config = dict(
    qk_norm=False,
    bias='all',
    final_lr_fraction=0.0,
)
MLP neurons of a small language model. Each row is named by its layer, matrix (up: input weights) and neuron, and shows model dimensions 48-175. Each number is 500 + 25 x the weight over its row's rms, rounded and kept within 0 to 999. Numbers have three digits each.
After each neuron's rows, "fires on" lists the tokens most often at its 100 highest values on Wikipedia text that the model never trained on.

L3.up675:484511505514502529492542538499458488493505505486522477456495484495485545500518495507485486495480486484521490560469518475513464478490459438465481474557503488467504517458468446533506517499492518510504521503521514526505461463501504444510499509481457480490461482478500524500502503509460484521502501512523506468503474426477514494468520532483532514503479527497468486526468511469482489453539
fires on: "as ", "of ", "0", "time "

L9.up666:540510473469524479502490511511536511469523526513510580505476509517517554439456523538506505462518517481471524495513461482477492521474496455454495487513452477456536551516510506528515522522510477490487503534467513523512526490526461487518524477496525472508513521497506470505536524517493489525533552529490478499494509511521489498542484521487484460491520456483488463506497528505536508464497
fires on: "the ", "th", "his ", "der", "it", "Mich"

L4.up844:520471502512511500518475502487555477526468461510472539539484512503513538541544490505467491528503530528492497501487490514501459506496519536466484467509482468495492493504494518522504507493479492482482532499519503485519492472502514478495462501503472478497489466524489489523480496517509490512508537480484461496540518487531474521473476499489518519478490483534551476500451506521503538411494
fires on: ".", "x", ". ", "=", "/"

L9.up122:512489527531479510504530490499485572501490543492476461499521501447522476448485511511499505510525547492467531474467464487496532485504519486498499472502495472514496521560539528495520548494458441502508578547454500535490519536464477470526487487532495504430480489489501526468501504506510517522516494495540484460481470510487513493467501507519532479503516494521466459467491508505487499544506
fires on: "| ", ": ", "AUS ", "– ", "and ", "US "

L3.up593:548501499526531491545531518531482479527479529477530542530516487509461504495480493522469515519484500505491502506487534521485517487529515492496465498556503451504520502497508517489476502488542499482498499456478499483490517493477523590500450528476485473510511497511513516475519515462516466491511457467490529484521481530510521480519502504462458514537464516486469473473530456515496460493505
fires on: "(", "from ", "of ", "in ", "the ", "/ "

L2.up814:538504471492511490504492514517497524474464508499503491504529513478496457493544475545481512505506511430515490458491498485498481514503495481506529524519460508458500498547503509508507507502503535496504508501528542503513538539515513488472504498465538499462500520507475543502541495508547525426475530486475493529529486521513501477497481514481526502493500509497500492519515527504498490494490
fires on: "| ", "(", "or ", "% "

L2.up92:461476459454519527500506522495491509500430460508509533463469501475490490437486490509472500502505510494513494483512536474489544516509488492494520483512511490462460473486463553475526518499516509513535490490512457519499535488481471443526484470476479521528501543454537532501460510505503523522479478494482484476501525488488476532486524519502497497513481475517516491462482485504492528510504
fires on: "pp", "==", ": ", "aw", "; ", "Award "

L2.up166:523497524520456518473539501501466482495518506454506523522470487504469508470536491504497554496509491519487497483481474494475516459492478493491510506514493454514501500521506454495505537502510496517480463521498514509516476476473530480494516536489475524520523495521502485487536508472493559512526494495505482514571491462502467488538520498499524502469485452518473485513511493521545495518552
fires on: "V", "play", "ce"

L4.up423:501529515472474446469492508469507520486465507481501541469490521492488516491509495493478500471558528489549486514509533493516514512476520496484472518499487507505454498510523533484558523472534488485522514476531506512512503489489464518493485508510453485534502491530437504471480535487486468446535512494516479508488456538507517527487475502460543522545480551466480496529490492512518473515498
fires on: ". ", "A ", "-"

L2.up815:510530499481459516492536492505511474497472507484486478528469491465517511467553492472500504503508485472526490521572505495525497462508484483509506509513521512520531480513472509490506493457484458491473496451489523478490472517484506515487466468514545541455478518503444463510538480507473498470505524522493520476460506514516510510487502453490494518533478509528490463501536558482469529508453
fires on: "=="

L7.up62:502478443527500528549478503512481520489544514544498518542514473508482489462481522473493507515543488510511507516494519520513540492474516512521532514515513520462484470503531529478504486504552516504511451513510488497488477449488480524517468492546486496504449502488550493520479526524478505484508479526466468508464480496512441527465477512513497509492480495533458472531488468540493484503487
fires on: "| ", "at", "it"

L4.up864:564488517480478529514501500486491532523458461583459513497545470505479554501510507475456491486512521482482545530470519537496505481477458498504487504528528536530520487495529485470495519500499525527512469465523480506515547454482483566505472521476491490535501517514523519528456516543512505498475492531486512492461493523504476495530482505485499513507552528470484487524503519522539514484486
fires on: "s", "″", "0", "2", ".", "5"

L9.up22:507530509467496502493523555491508502531482506480529485497511509471535508483497502465532513508490574471499525539527527472544496520485503481465484485478542452450478540497516564544476488524488483536507541535492508499493465483484503493492517549533471493489544488496548483540510486514525477481488468502437534495498503481531510506485503489506468514503511504502539499495512490479543488510463
fires on: "an ", "d", ".", "'", "dis"

L2.up134:449509506481506539492519509494538509524510506511492480493487515498498514476468480498510501524505500497538463527516552476491509463515538495487527509464469484477499487510495576525510477508531488481452518505520448458445500523484500523521546487559462510494528481506471459505479470538533479507485475498534511482487521492549480484473522472483496508535460503516537484468467465486523574469515
fires on: ".", "for ", "For "

L7.up607:514514486495514456539467528476516485539548498525481473497484506478551490499499502527504495509503507507480509500457497516458536439517492499511483517504505497494513517530492505515496510493509505530499505494518533500544508491495505482495550471484497503494468523512472529536512491483439503530583484517486491506535515465474528543505484488501490514475492466499548537498487512521557490489517
fires on: "m", "em", "qu", "adv", "sw", "o"

L4.up187:525497487493496496483492478521503516459519496535500481484486518506484511485532534547515496491489508472540515558506493509478497498492484508521454515505510537509475462466523531493484485530502485476484517505545532498460537504473510514523495500481481468483540501465480518478498498516488524572472498476522516457511533507506496453484540496504485537490530500500470519523526521471489512510520
fires on: ": ", "iti", "cent", "tain", "en", ", "

L4.up763:557490523467520529527474517501497505533549466521508542527474492525504494485533517504518504516512487533533501514497512546509536507481477482470466523477478461476542526516488468509505517518514492532446492539495495490484533516537498485471446538518500502476462543462466522537499456503485473484496454491530522482457494538470478514546511518486518500442512514505492527510485476514525530532515
fires on: "; ", "| ", "4 ", "3 ", "10 ", "0 "

L3.up810:514481471485521455527511488499513446529467478518482493493519481522512478488490488483533510458462477515476537534463501501499533497497513494529514525457492474503508501541480507469477521488478497502503530490499483493462510506498513540459446480498491490490506484539498490483540487484491499471553516457487528516527446513472483488532496510512518492534545490518482525486464516470487496476525
fires on: "\n\n", "ately ", "ely ", "ally ", "i", "ently "

L2.up518:494513513508485488476528512493473496496518539515528517526503498472508465501475539507461469523477489462510491473468497488536517526477481482472558539514505555544497480485460522492484469503513515476507490498499518540512503518493493533478464439479519489509474499486461499542511512513489492496469525484503522463491514467504520515537522498493532467524516508516455516543520494471534495486489
fires on: "\n", "(", "; ", "– "

L9.up189:515479529474534453480481522500464518506500479499546482474498505461482495523487494482486487508507523511508490541497516477471492501439532498527532473541444493483499542456500546463480510493519547534513482481467512512499534508494519503535489522478453481483499476477504495504571492510464479460491523470502513469451514514507477451496476509515506500507509496476542505470459517498521568511533
fires on: "F", "W", "n", "on ", "a", "i"

L2.up953:526505520477530528529542482497530530473510469511515512499507501458448486482548496506524527505511486517498480452499477483487536488505512471489477483503479512506507487523492486492546538522485484532519518469517473556518478497532474506521491520450518491458506484484528528471475501505511532484525472489521468500536464442504559525477544484530532483476533429547504476508492466466514467506502
fires on: "/ ", "play", "per", "Team "

L4.up772:485519493493476521501495544475477488492528475527495521456497501513454455480542513485479514513486537492484515488477477493512438480506518485514533490499519496472510532457537522485485486469498568514475487457503491510494458486493571502496543471512482450512495489545538483533507525496514452499545469496483507552499545538497472498544523454443517493518528495468518494472525509473518489516468
fires on: "mon", "ish", "Govern", "Mon", "can", "come "

L9.up694:528510522535542525531481518459459508438553503505482500501502543530486450532442507525501498524525500480535468556486483495524495532459483474510554516532486499494488546485464554480478519487489514531539522520522520475479493510504504477503489497516476551529484489507466476495483501531457510510523502497480509479470487464492481486504501466470505546497546504534510469486468510505504502479487
fires on: "and ", "as ", ": ", "the ", "- "

L2.up626:499494531460485530490512488478460518476466480505495498477486499519519494462500509485480551505541475503517516507494498524483481527487461566499532504520561512501500468559551500473491510481510451520531531498504532463488475484506490489494515482500489510531521529510475517516517517484538521508531489503528490460482496460508543481439537535533536501512512500477508506508469511516546461481490
fires on: "\"", ": ", "album", "list", "Wh", "igital "

L4.up801:502499482459521483510463486492447504517513497491502503503550475504491515517475482453537505500537506506527484495529476513484480480476511522469473461484477516518480512493515519521476509509467499511510489496507511473542484521471489479515518453488487496524516446501443519501524530455489479543511469480509503515524506491534505535517525458494564516474478525474568519528427520488503508511510
fires on: "sp", "is ", "beg", "bro"

L4.up391:557531497478509507497497493478443495518506470510501450531473468519497530531495467483477518485475493516523483530451510498528502528503483521516475493547542463492496494503527549490514523511488555512536505501522523462453540462449499502475518534465495539532483472490515486490552486543497466514508485483452490491452489551495498488459522527496523464550517526523502484520476494489523515480535
fires on: "1", "2", "or ", ", ", "0", "and "

L3.up12:503496520525482500500507562526498510528455501468473553464494486473506483467491525514500560502470483508533509488511545489470522506515517527533531519540493508506506494478461510499487494491546487472507517473553499443499414502490513497520501483512510511448485485510475530462488515496486471510523526478500518469522442518504543484469517513440498485502504539513485499465524493510488548471511
fires on: "its ", "a ", "'", "attack", "Research "

L7.up116:519473456548464519509521502472484496472494486500505554474491469509517478472484494506501501465515489524470480513522517505491517535435551491493475470544496517486495464515533508490450485458444477484507541490513485480532482497539509505569534534519466458467512472546547527541478475464499494477517450526530520491508506535449498488489530534536497463464522480459492495477509492484537474481468
fires on: "| ", "–", "at", "by", "ument", "– "

L7.up849:511507483499532473540517466468519434508513490511511532545482493527492475499516544509544488476471508503505532466517524501490489503495452485493500516533511493458502467481523538492538503487524519455562491490481513447517543533517507453519474512492498463502470509511454478534557495504470494499464487544536492520475500550486494503544524514452530514475485498484483515535512488509503523494506
fires on: "| ", "; ", "b", "G", "g"

L3.up728:462452483442517490543504531501466506546541479466448515433503519487509471511548527521502535484520479449509511492521490547492511516492488489492467485514501475456478478472538532538505532487510536468490525529526519478488532491515486517514503514468518496496513508477488486494504513520462521484469487475482471480551467524506500475514466463501508524468502516485544528480482494526473483522466
fires on: ". ", ".", "ep"

L9.up745:492539522542489485504519508518530446492486522484502477532505521527495511460494518497487506461555501485532498492470479451524533525491502442429527486576478523481508518528535513547488492481513494528505480495484495576483500467473492487491471483483496469465503500504487505471519499536489498502476516536517546508497454493502524534500515527491522482526519493487521511522474476486510501473510
fires on: "| ", "the ", "– ", "\n", "his "

L2.up494:476476497495497516465520531518524510487483508512468479498484518467516511506486481530478543507472515467511457496520515480500439548455496500482553518543471528496506465516493443493494489466463513496495458514505539535485476508533520523495497506455514470461548521470449522480521510485506499524465521531495523494501494528472483485551449478522539548467485500486542531456479498531526504486527
fires on: "% ", "im", "from "

L9.up715:493514497496543506523486491547517485509497525494471469490499469523446507477529517529490525507488493524476532510514488453517478462521504459520493513542529522547545559466494473424484517497467491460497520500464485462480480445461520505477534502494512500489464504496480544474506509522531495519484520530534518517492547502483466501515472482499447492518515488498497516525524537510508473506482
fires on: "on ", "On ", "sing", "- ", "| ", "August "

L2.up838:483449475505522513570481537479494535502517448465478517486481520517482521534543480542560518481518514490503480546484519502511516478485483523473492509489477490491428482480518523516502473510477506537514517527501524510475512510492483540508528504457512510525509453545466523513518498564516452434539493512517468488556524498485567469485447502499526542469498520452510503456520478512527485519518
fires on: ". "

L2.up958:542554519512478504490531441502470503493510462488481489504522512533504523483479478489468525506529501473465483461505543476474496486462500485482478509489529534478490522496488526500534519540476525519520519478511512508518488511515454519523523470498467478457494533524513531492477504480489491557512479503510487520500457512484504502464514493517497489498530476476517498534495490480490463514522
fires on: "adv", "v", "hab", "Gu", "= ", "Ben"

L3.up61:453483469519478498504527524511512487525509493503490508480486468510492511506514517532473476482544513511528502521505520530498511495481513505468475538486470499523497491473521571506499494500510476472484511513504554482481526471531512527455538551482508530486491494489516529506517525531463486501465454521467496512513499484530525487465504462500525551550526570449496505489444500437514513541472
fires on: ". ", "'", ": "

L7.up333:480515524515500487502526497475486473498544475509545507507506446476504522523446523502495501495531536506443498511482516495518539550512462487519509513543502516555485458497455518513522504483505487528520498508493489505492478480531504512516486470434517504502549498475504495530490526553512496481443510485488535456492508502476486516499519480489498493519527483468528463521509495509494499562486
fires on: "the ", "ol", "ph", "ach", "u", "oph"

L7.up478:465491469499528499547530476497440507486491525492492523502494474438485484488463482508475471478549507521517520506503492505498533482466491511496500501509473482478504483500538542518543555514496496489545527501437498533499509490491533532487493499528495444507522490486500516536480507516494445512556503473510493507535510478495478556498523495478521504509541533496512507468493474535438513518504
fires on: "and ", "or ", ": ", "j"

L2.up602:463467441465451487520563536478433500416470472466502485455465518479531488516485530500525472529516479529472495472495499536504499490506524468499519485517516521459512467508519531517487510467467502487506497540488510504534501504484463501488470487462464496510476487504498516519500502489496560501507468492525490483510502453494551517452535531527504476488513508511558453509554530512489502534502
fires on: "| ", ": ", "===", "doc", "Enter", "=="

L2.up299:524498530504512530509514445529525526463578459479547525515514461464520493478442461546492530510531489476494481499485467481477528482494473492510498536492505522489497523503478451516498505502531495519515506524501498525495484505496494478512513504520497469529454513487527519470494530522497499499521499432466505496514519494471499500504494512481505493473460514523482535493524490506453505485514
fires on: "ts", "Team ", "t", "career", "ti", "Te"

L9.up602:480507535508474513478496519486486508500546484521525504524532458505482526518501488482516507504470524487524484499512478480529526478503475463512533518518472491474467491526523536477468542517509542525479479517517444468481516479504504554475520487486525478511515470481469486510529496488482486493508497514458524472506511487521445470453460460476510499491497564555525549483508544491519505484532
fires on: "wh", ". ", "Th", "| ", "200", "\n"

L3.up800:460499527471556513476489505477506511502523483499516561460507529503492484501522534474517507523530511507489513529466523497491495515483490501500510491478514533524515516463476503476487497533507436470505494500491462512467578502530491536477502512528549488468479485491428500496525472507514513520448471505538534513482495538499454453526513515497485446505533491510510486511458473482504502482532
fires on: "; ", "| ", "songs ", "music ", "Music "

L9.up151:476508486522535524540475526512478516493514463535474512536447460457468506479505496522465509499494504509510490513510521513502473519451512489443488545529494515510501510479537464513503521501514498505476520519515536505468486511524488516479508497519524504461519505484463507487497516500520497507522513502493552457544493483508509506532472513522493476551478487506542542495486497479466472510474
fires on: "G", "I", "and ", "% ", "as"

L7.up351:505525486489538530541517550444466528508462495488525519487549507487495556514487498511536460506478488492478499489505531527457509488498555496507509487471464526466479512511519474500492541518493502446504531529507505512509492484472502493471476510477519549507524488515499507438501481544513433488537473493499469492508513482544534468535505496498491496481482467514524471480471514462471519496456
fires on: "and ", "\"", "& ", "Mar", "as "

L7.up983:523481517527505454516478469554506514520485509485513486549503521482484522501499496510529470462498499484600482495505484515487462509529475492499533437539473484532505519482524504538549541512480480531503532529493503504507465499543524474453498514517493475477473495525492526480519504446494509512519514461477514538522507444456520478511516503489518517486516503466492516524482509469521492517477
fires on: "of ", "-", "–", "& ", "and "

L9.up107:519491514508503510511492497507521486474528499461483474506471476491441471460480517521541498487513579552502464476496477490519531518496478502516496502583469517490500532507488522537485507515474507503500461584467496536499485464496513462500492506499473520489496511522509503538457495504508520458451507515478466528473498545470498472498465522483540498518515525525482505494505478484479457514501
fires on: "the ", "The ", "| ", "ere"

L2.up25:482514522510506517473461511475468513501468471474490478490488483490457483481492496519501506515509520514469490519502469496471497471471529465471525463492476516499522504517477506544526506520464506473489501512479463499494516496512515517478546505489506522556502503514495536501508461513531516496496521474501471500517494487484562530451525501457498448490456545537503489500503452492462485505495
fires on: "amm", "– ", "Indi", "Gu", "gu", "Ret"

L3.up558:546510526497519484544509502480489505513514475479470473489506521518523491502474517479533511500496483481507501492482477497542510515542505508520537517486501493508498522533477529505504511452509523489590519516490516495488523502540474495473435488490523513510533457497519507486491466522513460496544480502470492489475501507507512485521476543514486519476535459487500513508527516509489480547499
fires on: "as ", "ri ", "and ", "os ", "or ", "ing "

L3.up609:442476450452509500548551527539470472484492505514529524504509559477479479446500514511509534535506497491510479485479561477504518503483504468463493456481496509511514486500488524470531490555494493498512497503517436521486443515487484474505524480535506553504559494459487527478541514542490485521489463524504501529534457502503454518454503507499545520458506479497504491498501499491531504537527
fires on: "; ", ", ", "-", "/", ": ", "| "

L4.up172:408498517481501473543495508485501520477475455491473538471486483499472504508544543551542495498541494477497509510486541500494507505506494528488476553496464497493481518477530559496495531462474503448540519482516505561470493486475497518483517545469493494492482524518465524489480484558549497472507494517530493509506457480500545482474503469500539526513480516482493473504492516515515484496471
fires on: ". ", "."

L9.up484:519522511522494488510521485523479514475510510533509468564530463516480517512510504469518523525519464498541488509519475458498507505516502481493500488495488507468536517517546493559538498513543472529495520542500529483528479482507498511485505471524502500537475508487541442528513508495511531436493490539546485512566510495476501465501489512522520527485541460519494499496445504504488449523483
fires on: "-", "of ", "th", "to ", "–"

L2.up231:527529508496501529506492546501492458460512478522465547530497499532504497538521494494473476506471529478512441475510552508478525475504485494511524480509499504484497453532501478509477509504482523485483497470506532513518497512511488516489478514473522547515530489493548506498504514491527457449485449494517484492536508478527471536489550445490491479513510459523468492493442491479514490521480
fires on: "tur", "tri", "press", "har", "Bul"

L2.up481:463460499490466493561529526481487484515505484464528504487508526508504543473448567475512510473532505472487469509496510516512475500509538503522572470532482499485499485500531510522481551514515458517506479463529457522492490532516442472464481525461485505482521508479481535463494469509481540508515523521474449455524470491484548516463509468519486478492500503462509461519506518476524445556487
fires on: "such ", "air", "com", "viol", "featured "

L4.up33:522493493511482506509521481531481481489477530527497488531522506506432492464495528521484484529491480484506486528504519494524480536503499546475486533471501492464507509465548482510506524490488549518527526465505435515532518473521487480505475497561480526508496511491526472541483494456470508499490527507494522497521507520478497488528520482486455530537536501538501549492493531495512470522493
fires on: "of ", "order ", "which ", "–", "2 "

L9.up724:501477492501507499500522517518502526459510505537495502474536506510436464538501514511476525497495505494529516481508488539557517500469562470514488528487560524473533489475484496532485470476487487555544466495504498479457480490515508489478564530491470456465491489509481541478492477518503489471479520510523579519435471518500485518488510517504515460505515480514505454530463483486499477504517
fires on: ". ", "was ", "and ", ", ", "is ", "to "

L2.up992:508491479492543472466541498511491524503512504496491518550518525472487531496521500491446478490512488509472511494478498531457478506534484453493509565489518494506495503460493483513506491456526480510541493496500491528520453486498495498489531480506504531538465534558482545503499491471429523500482498518500471528490490475487476542463473518483517471505511461489507486501487526530510555504495
fires on: "h", "km", ": ", "H ", "sequ", "H"

L4.up797:517504512519523505488483511518496501527487473490536509496544515487522473507507510528505460495474521543563504512490482484489450511497468500529479549478494482482495509468509516504509517508482502485526530503486531560520450544505532481472525510497497505503488518510491509500492492539499470488496501514528523464541447493486505485487533467454475508497487511504479498457511502480485478493498
fires on: "s ", "one ", "two ", "three "

L9.up503:553451501515530444498530490512485481510530514457546478512469478512476513441495475504516520511438519529491505491472516490490499495451517478546523546531465494494497491521516511513492515503525540512490482460532496534474497473557482477493498523482428514492517513495529510513437493472526461497493522508551496480465533488504555507461494526516487474530477510527506515490476522515487518498489
fires on: "F", "W"

L3.up358:508477467521512495517481482498510463518469517508530522480496540472518513530502488541468512498462496520529507464558479439507547484505516498508502477526461494451493498486549461522488506478498511500496525481476518509501461509516488519478490551494479518482514476448508484511501516523490524505509485496497491485495502532482448536507522514536494480466515493500512471494526525510530482494541
fires on: "| ", ":", "onze ", "ES", "===="

L4.up278:547503489519484492465518495464459536470481494540497512458550540522502515508501530489537507483445539498505501523480513494472506413470488503505467495498499523505486502505503502496475489492506470522482477483499449489473499512495555522505509525500521485493514514471464457497488498477486499537505481519528536479500520505476519472466468483472491545526503544520511482550555523545512465478509
fires on: "er ", "|", "wh", ". ", "| "

L4.up631:500490495512496486529522571446490500508511518488511529452509474513490504518513505501513519475483514467509500544472524518467514491488529461500501482509478495452524492518528537499513560503476502460474477502488485517474461521514501542484535473476508494510450480481488525486471539523553512479510469513443497500505491518504533511492503476471509481520493517503496495500440488486489448491503
fires on: "and ", "ing ", "/", "& ", "-"

L7.up945:502540501504510485517500497475476504521483500437535537538518509454526465491500495471548494508518473454500474476506486541507502514478526474529477537457495428492484481510529540475500463519463480506534510449508479476498484493513476502483508507476565510516517431481464459500537510532519494497503475489467448483465522473478517492505475481503479531534508497459453505480517495527426494538434
fires on: "or ", "after ", "in ", "from ", "and ", "While "

L3.up478:502492498485461460480510516531483513487523495494479509479453558506513486491518485482478528487512525502480488537490494498461484483499548471515517497498482450485452506519514523540506482490493509522484502472498521522489496521494503533532491482460496530543504568510502500512494522540515467495563514460530544509458447538469460479530525463530486502511484559494520491499483455528505480498494
fires on: "et", "1", "Lou", "Mah", "Is", "wal"

L7.up377:504469522523480464518481489469524479492502488532470473519507512525507490533522496502514487468513492497465532508459513437537509490488543503435473509501523509512535521483514566472474495479507490504477502530488511472504499457538522512531510503485490558503505482520461523513494485489523474463489509492517447486534480492509526513521465496513509460536474527484528513456489542504471501522538
fires on: "fl", "bl", "fr", "pl", "Dist", "cont"

L9.up430:522508465456495478527520517483539525513537528517508503484492492499512515477505548496472489458530482539537455501541494536497504458490508519493499469525495457498492519503503507463490498503508494491487515512495473530514479516529512495496494484505552525477498491491473484509470517527508475493523493454519497514537452482492508480490505526483486467515528486469473527473471516492562465478460
fires on: "| ", "(", ", ", "y", "–"

L7.up802:511512524513509496506461534513486488473477482527470482495471443538497526500513473509513474486512489503494525541530506501505520520494517541520526503507510494552520523467474509489476511492516476526460526509481536508510517508491528496493523499483487517503524498466470512550456479460532518479474443469438458534507433493472514523465455520469477490494541505531486498515485493539466486476504
fires on: "T", "fl", "br"

L4.up312:495511515524497501477544533490491491494484484512453523525492514521502502535452509487502522519505491518529502517459547512468505524510499493528561504519531528545508517521528475499462526447553500512468496465485529469526488488514484507486443524469507485493504509508498520476516514474543462483542499511513536495523480515503531485512507484512534504520561525435520467531529493493545499462496
fires on: "\"", "'", "in "

L9.up307:509482518482469504509523512467560523496509537527513533514503498476489508521527520520465514544514508494481472529522525491504438483468517485464514535526505468495498507528497484517505521479447512489497512480497492536524544506525479521579505487529502516502523493487532503501493523515495433481516502489480500459496502512478518470510473509523508489470517497437487477493487514524518540460488
fires on: "and ", "| ", "- ", ": ", "km"

L9.up582:523527534486500543523557508506534497505508535534473486466458500488510493494498519508557515488463499446516492490542512547508549475507542507488484511486510496490487463477520475535450529509488469555511499543484457485500469474499511506512523506462480487498520487538510478488529475505542480536496529496473507489504524484477512465487459519505499472428495467490498472524471472479517505510503
fires on: ", ", "by ", "to ", "en", "of ", "was "

L4.up355:533504524507558509500508498495521515513471495540478494498464494473540505495507524495494524498466467486490492507492525513503540484478505481491507474488530517521522507490465518498524485525509516563466511495500506464511506500462504474474522537476516486521506490486504531497510482442529516531540521510512450432502496466481505523480477481495487461451436486459535455473485501510501531531505
fires on: "\" ", "c", "ap", "p", "op", "ar"

L7.up63:484519529510471498460520471519485515479483540552463480472481569467468489489475515486498493459499479525490486482533515498524526524481448521521497516525477480494485504498485536514469587535547493536532512509502483515516492473492546530463505497501538486512495460490497496555484509483478502497499525483503481506520528537554502506537499451515491509528519513511490508498522520536504524472473
fires on: "ch", "m", "re"

L9.up1004:502513521518465465494499526530499495463485514486529505449412527527537487472428518478478520487471523492506458517525509481515470491539474467485484507501490529519491514497476495468481508513529509528490505533501528506495461527477492483522494493509502484478507520524485537514527472452509498542536524489516487539457501521471491548508487524507538527531469532563462515520500527469521511506454
fires on: "|", "man", "vi", "municip", "V", "por"

L2.up561:473484485457554455514507485492489517474488481497490470525503501489488525523473461471476441515536452509497539479505496517483498564510463456475527522511487493508464486486521474453499516468518533536492453469473510488514518477493441533503490460473522523509484470465491474476481506521513514523497480474464445515523552480482508506523476509503505507508520520486498491457527501477524508524505
fires on: "orn", "od", "nor", "ott", "ome", "for"

L4.up809:540509525495520514492497475549472523536508485522497517482495488496538504481503546534521519514473486498529534557471528504509500463523481520521524530488477511509490540491505512499483544512470517550490484509462484540531473480508498467478487518486539495497482528468511525497520487505523480515510518493451482465515468508498454485488504466486477502501478510477547502486497507469501475513504
fires on: "s ", "ap", "a"

L9.up433:494485494512506481562509530533464548452511470499539528467506490506484464496521499535506531501474501484524513522484499527453503502508509462537503504526492532449510535485497468476496482496493514518489449478514471505466522502515488466479513486499504516549535502529469461525458497519462557524494510498469486490507496470524495479516533520494489520488486497496467507510512469498486505456472
fires on: "the ", "and ", ", ", "s ", "of "

L3.up51:522535517520519530514499494499446529478490485490515483467464498476503524489481508481505518474560498531495453496486466483494564471487492482453525494498565533473500504507479513467496471503507489460518473491503467481548517468510495522515522486490477453500496504454518530519493481513514494482530513501476507500466454489506531525453520507453552511505486509508505463466493501498548511502486
fires on: "that ", "per", "concer", "a ", "por"

L7.up234:475492495496509498511492526498479467483507486510445463524515478516533453532502555465462489530523523481487491533499530547488503492512541521486480527450516459487457476492466517442509481516524461514445521481504485524476525509505487469501513533498487495543460496483502492433538521535497524520514531503549475467486501503540492521496480498503494522478512477489498462505499519524514491482499
fires on: "St", "ter", "Cap", "est", "ph", "cap"

L4.up906:504471491429475504484453501500543489541460476514464490453511482503507524512515481476476498486502499519510486501516533464512512498501479548510496493472483474499464537521530526479531515513495504473493503491520460466490501454533515499488488525475456528544528492525509521497508538555509511487483512513459472517506470501514468513492502466495531483521554526555530477484500532505543497502504
fires on: ", ", ".", "The ", ". ", "-", "D "

L2.up252:533501501518485539489451469482427467502510480492490531505431509554493442529501525496484502504500523526490503557492516442522462510490472536491516508525507516509518520481498503492461553528453518448519539492461511507520552481524484472499492513476507498484534566456485478481500522499528474504520492499488541465496521520484500515489482464504465527535490513496517498513556511498497471468534
fires on: "/ ", "| ", "+ ", "- ", "species ", "coach"

L7.up117:474504474510466514556549489447517498516534502508503523537509505501515514501461504490487549469526511522503524476461512480517521456473502508469488489498478509479480489530508499490469550517509492483490463495487528537479501523544449501539477549508479551492529495484523498501444514520511488493539459478490541520509466523481480511544500521531521508450490514489462486478488451493534498505480
fires on: "| ", "'", "inem"